{
  "intermediate_size": 1728,
  "norm_place": "pre",
  "rope_theta": 10000.0,
  "bias": "none",
  "init": "normal",
  "init_std_o": 0.0,
  "beta1": 0.95,
  "lr_head": 0.0048,
  "max_grad_norm": 1.0,
  "warmup_steps": 200,
  "decay_fraction": 0.575,
  "decay_shape": "linear",
  "batch_tokens": 131072,
  "max_seq_len": 1024
}
MLP neurons of a small language model. Each row is named by its layer, matrix (gate and up: input weights; down: output weights) and neuron, and shows model dimensions 320-415. Each number is 128 + 24 x the weight over its row's rms, rounded and kept within 0 to 255. Numbers have three digits each. A neuron's up and down rows have the sign that makes its largest values positive.
After each neuron's rows, "fires after" lists the tokens most often just before its 100 highest values on Wikipedia text that the model never trained on; "fires before" lists the tokens most often just after its 100 highest values on Wikipedia text that the model never trained on. A number after a token or word is its count.

L9.gate1301:118143151129145123087131123109129124146123129128135121157094137172102062129133116124122102171122140158109112099143092135134140040136130129163110118163143157104143098157121102114119149141163147184156091131118172155141117097133107108138175142128145116144134117134117118137126146158099109101
L9.up1301:135117156102102124110135118144144133145138151125134115171082118180113149152108054161122126135130100181099180107155128130117112104058115158133173091121143115139162147180052090112125118131170137155125156165157169124107108162129098112101108154143138103119163123131139158102131133172164124125
L9.down1301:146142157145146141094117142124114088112146154122110125120089157131061098148128073128107128103113133157120088143110098088137097118115132151121086138132106141112142133151102129144129108123171124141133126127153161118085108121110095123147122101169143137094182119132101139134093141088141126146
fires after: "1" 22, "6" 10, "5" 10, "0" 10, "2" 9, "8" 9
fires before: " " 82, "," 14

L9.gate298:101117120067117127144110131139149079079118127140172131123122144167117129111128189130117141115136092162183079128087154166128107076118107131141099126117141112132126081121146126137170107130106107097142110138140139093143122116105125149079077154138107111111114120115128112137135143144145110158
L9.up298:114119162127114140112147115163127109113123110113169075153098117116103139153106102144158126131088122168168108157139089090106145121118146126107072098094154135153082090122146118156153130181173104159149108109148117089128150126141095088111114103150121127130142129123136149133148103127155102156
L9.down298:093120119131139110121122182095112136107140110140127134127141156126128123085141171143120138148173148142148120147118131155111144155121108163159146115170128145096122103159137159133124157137068104122166102117076164118178081175121147109143119146090134086121172142100128136185161144142135159144
fires after: "9" 15, "0" 15, "–" 14, "2" 13, " " 11, "1" 6
fires before: "1" 34, "0" 17, "2" 11, "3" 4

L7.gate1651:083153133142117118110088130123149107154165151094115121122107123117101124172136127145149049104158137096128099122135159160154155172127149098126156133105108092106124057111125118106158130123135132116141151135119186145098134103106161159113155161125133158120100092099138072075099148101109092149
L7.up1651:110151149145111102125132113135138127106142096106109115123112147133104131094130106157144133076153149103125106118092139131117173138115131141113134112114152084180122137119121116123137131113102144141110141117130157150099121138085114123149110115165129141078109128139127130103119131122175107130
L7.down1651:159122121184134111142127102140164131145122099107158100107093113116153098110162152112136145161138102112144153149100159146144131149132093159158107101152116115133124136106136145101127160161109119150102105107096159100156114135134146103110147129168167168135107126127115055143107119121124154145
fires after: "2" 80, "7" 5, "3" 5
fires before: "0" 41, "1" 35, "2" 19

L7.gate1281:156165134101155141100144100116110133122160149120125127115156115175158136167146115104129172085132122134157106145096118109141075125139145119138089140128136112109136129107131161158138117146134155152104153116155126133146189133151162108104114096126125157089145157070168120118092123119124107120
L7.up1281:105122128103130072109080132118124142101144151123129100168164119139103131120127116162144171157121112096138154110157124116163138118164145138139096105142141134153151116084106155105124115100192115103142130088124147098118134112131121131138114116150108143142105147149144131090140108137115176105
L7.down1281:127131110133100132105133145142091167168147115125162127156094104099148091107114081085131124147167115107103104149139136158137128129160165140121147159117141151116137105136167129139139151099151165115138107117145127118124130096121134122179146108110121168159132099140132127140128127144159123118
fires after: "." 27, " (" 19, "1" 15, "7" 9, "6" 6, "2" 5
fires before: ")" 26, "9" 11, "7" 10, "." 8, "8" 8, " in" 7

L7.gate1720:119146184117077100086143152087105100120164096116105098118122099185132097117135085133159095079153100103122135110123138123152096129100166167134128117111143084129161129134111059146133109124171146164130171172170166131094137143101149126178136137143140145088107115154144110108106129155138146125
L7.up1720:157150132121100154095139135148176133116103130103072130108133127146162129085137165122170109134149134078130105165134156132177161087128149158120153111155125157135088126167103118117093129117127146132108163125137129140110100138088129127134125137160093159142122126150103118138124085162140127148
L7.down1720:151132166116136092097129131121126140131140165149091126185095150121091137207098085130107131111112123176146126121091113085089121083110076160144123131114089115113124092141128111165109111123169114148150164110110138149110152179144101149100142101146108098125142125158135128149127140090129137095
fires after: "5" 12, "0" 12, "1" 11, "3" 11, "8" 11, "6" 10
fires before: " " 92, " the" 4

L9.gate841:121115136132114121143125097135139128155148137134100112129133104103127090141117092123159145144085116122141132125127161133125141135115145137139107149124166129111143130144102090149118098145123132117138104133094085094122125122157133133125147113128161105141127141115124163143137151135125127169
L9.up841:116100143150133131123150123120154153142150124151100124163139132134120088094161146121095103172167126113137144102131121149111113128119122086145139127089071127138127122168155144135127157136093141121131143127133139146117101094163175130170145100148117108118125164123122108161162104153122173150
L9.down841:140157131106147094130127075110114152107146135103110148157149139160103131125104138144119148157101106154155087061093120108096127161123131108124119128129166157137127124158152103161091101097113098115141116134137128134138123065148125094156167115143129118141113118135130137134116136117163138176
fires after: "." 33, "0" 11, "1" 7, "7" 6, " |" 6
fires before: " |" 30, "%" 23, " " 18, "0" 6, "9" 5

L3.gate1221:121132134106092117157101125111145127137119106149140122089150091124142131127143118169114126179144114119145177134102092106128107173129137180092127139090129212149159093107118145155115093142126121146119120130119129155129141154107106157106150137174117162146128129145150126150104155113106146093
L3.up1221:122104126089098113138127111143147115139113105127171107110149110087168126140120122164140116139165137114139133149155130154121107154124106134084161141099154187164132105103079107160116067133113114133132129130122135162145114177112096187110163141122140176160117135121123099144092131126147114123
L3.down1221:127124143128146138146162116180108142135126149096131108153087120117165126154131147069108158121128174131092125106128138149149100104139102135137133119135134136133123141162118153166135134116129152144118126141152140105120111127106101120131126098157135137098095139130098124150166133131142116138
fires after: " G" 46, " the" 7, "W" 5, " J" 5, "," 5
fires before: "man" 46, "ped" 11, " Formula" 5, "s" 5, "wick" 4

L3.gate298:113095177123120088122124092148094165118132144087110115159129136128133123121129160155145142107138139154151098150118096097145097115146131125067107158075155123162105116126123111182138138100089177111118107111139174164127128158112136087145097090108115078133159156107117127103101137131090082113
L3.up298:081118143169080100123144101134112165073109166095110146187131145098148114118116126125154116120123142166146105170131102096118081086112116126071103154094185148113134099123107124147127154081113135137109088113138140137131142174119118114127092089125126118136174130111117139125120171145097111118
L3.down298:121118102152131168118119128102126145102153149132153148139141129125148129124121083139139111109113132101170142158142134123127170084099124163147141122120157156133171114116141103085143116144141118147150130140136115146138145151122151081124110132123130176091130139128151078162137125096137171136
fires after: " |" 53
fires before: " |" 48, " team" 4, " player" 4

L9.gate1200:137192129146112120092145159121113139127147114147129095090138139141147136160137188088113104151178123123097086078138117121133149129078164133111104120096165109161099148082150144163120118097154155127138149071151122093107089144108131128109115149111115142118121113146133119092138112129123120148
L9.up1200:112124158132096138158127128099136130138153100118125118109093084107130103108121115103142106137134160094116132142115139103158111115152134128135162119074140139135103149142085118112151145146140190102116137100116183121104140126103147114128097152145141136146106114102152108099115152156100071147
L9.down1200:155117133125103153108162103104131117090135155157133105112148142133142153127119117071185154116122120121121098146126153129130135113147161122137140138147130120122147138118145159123124135141122161116108130124161110126152127115109151096129132155141141148131145140111145120093110164090133139140
fires after: "1" 18, "2" 15, "0" 14, "-" 6, " &" 5
fires before: "," 40, "." 17, " (" 5, " " 4

L7.gate1397:111148110097114106145137153158088125107137110109160112066109163109110155161166140160131158112143139093120155187143134134125138097145096125145129124124128126114152130153128119149171111131126110160149116167118094120108180115142144118147088126106097156152168153123178167110142151142145100125
L7.up1397:096120087119145134083138105123117151147100146112085085093139077051156142133111120096121158124147144165160129116104154154168097102109139147166128126117130136136121127130127111059131107104118126129105125094171137164123156107105102129097092137139137135113125105110117085108170101160130145160
L7.down1397:141158103132079138126121134144104142112150115116068170144111130109180143107116111105116135137129121134128095131134137165128154135104129124140134136123141080096110175115146106126132147129127124159109139125104118121134139098084151155140159127151115100168166120113152130091151138116122132084
fires after: " |" 28, "-" 17, "|" 9, " Original" 5, "he" 4
fires before: " |" 35, ":" 17, "s" 5, "|" 4

L9.gate619:132111154105112129110122153104102121130119097113129151099156160113116096141131128145089131128139172167129124143158128091176102110144164123141094138128142162121158133134099104141146095131090135119083134132129124114118107147136108117166106073130096123120136122095201115080156126110107093110
L9.up619:136140145089128154132130089144129084157098139137088108117090088163133119169131094114123140103171111128125123111126126099087181100104115139150144122158132136143111146160130124116145108137153095136133136136133139084122116173065155152102151145162165142157164083161088117137139142074104116139
L9.down619:101148069138157107101178146115102104161116130088080205115101083140123112110121143130150121141148105142137152141112171137115145115138102132214112149112121144116124141098187161135156095101131138120149131149064124092131090106129107147090131098103147113105129150115152159144125105161149092120
fires after: " " 56, "1" 16, "2" 7, "4" 7, "3" 5, "\n" 5
fires before: " |" 70, "." 24, ";" 4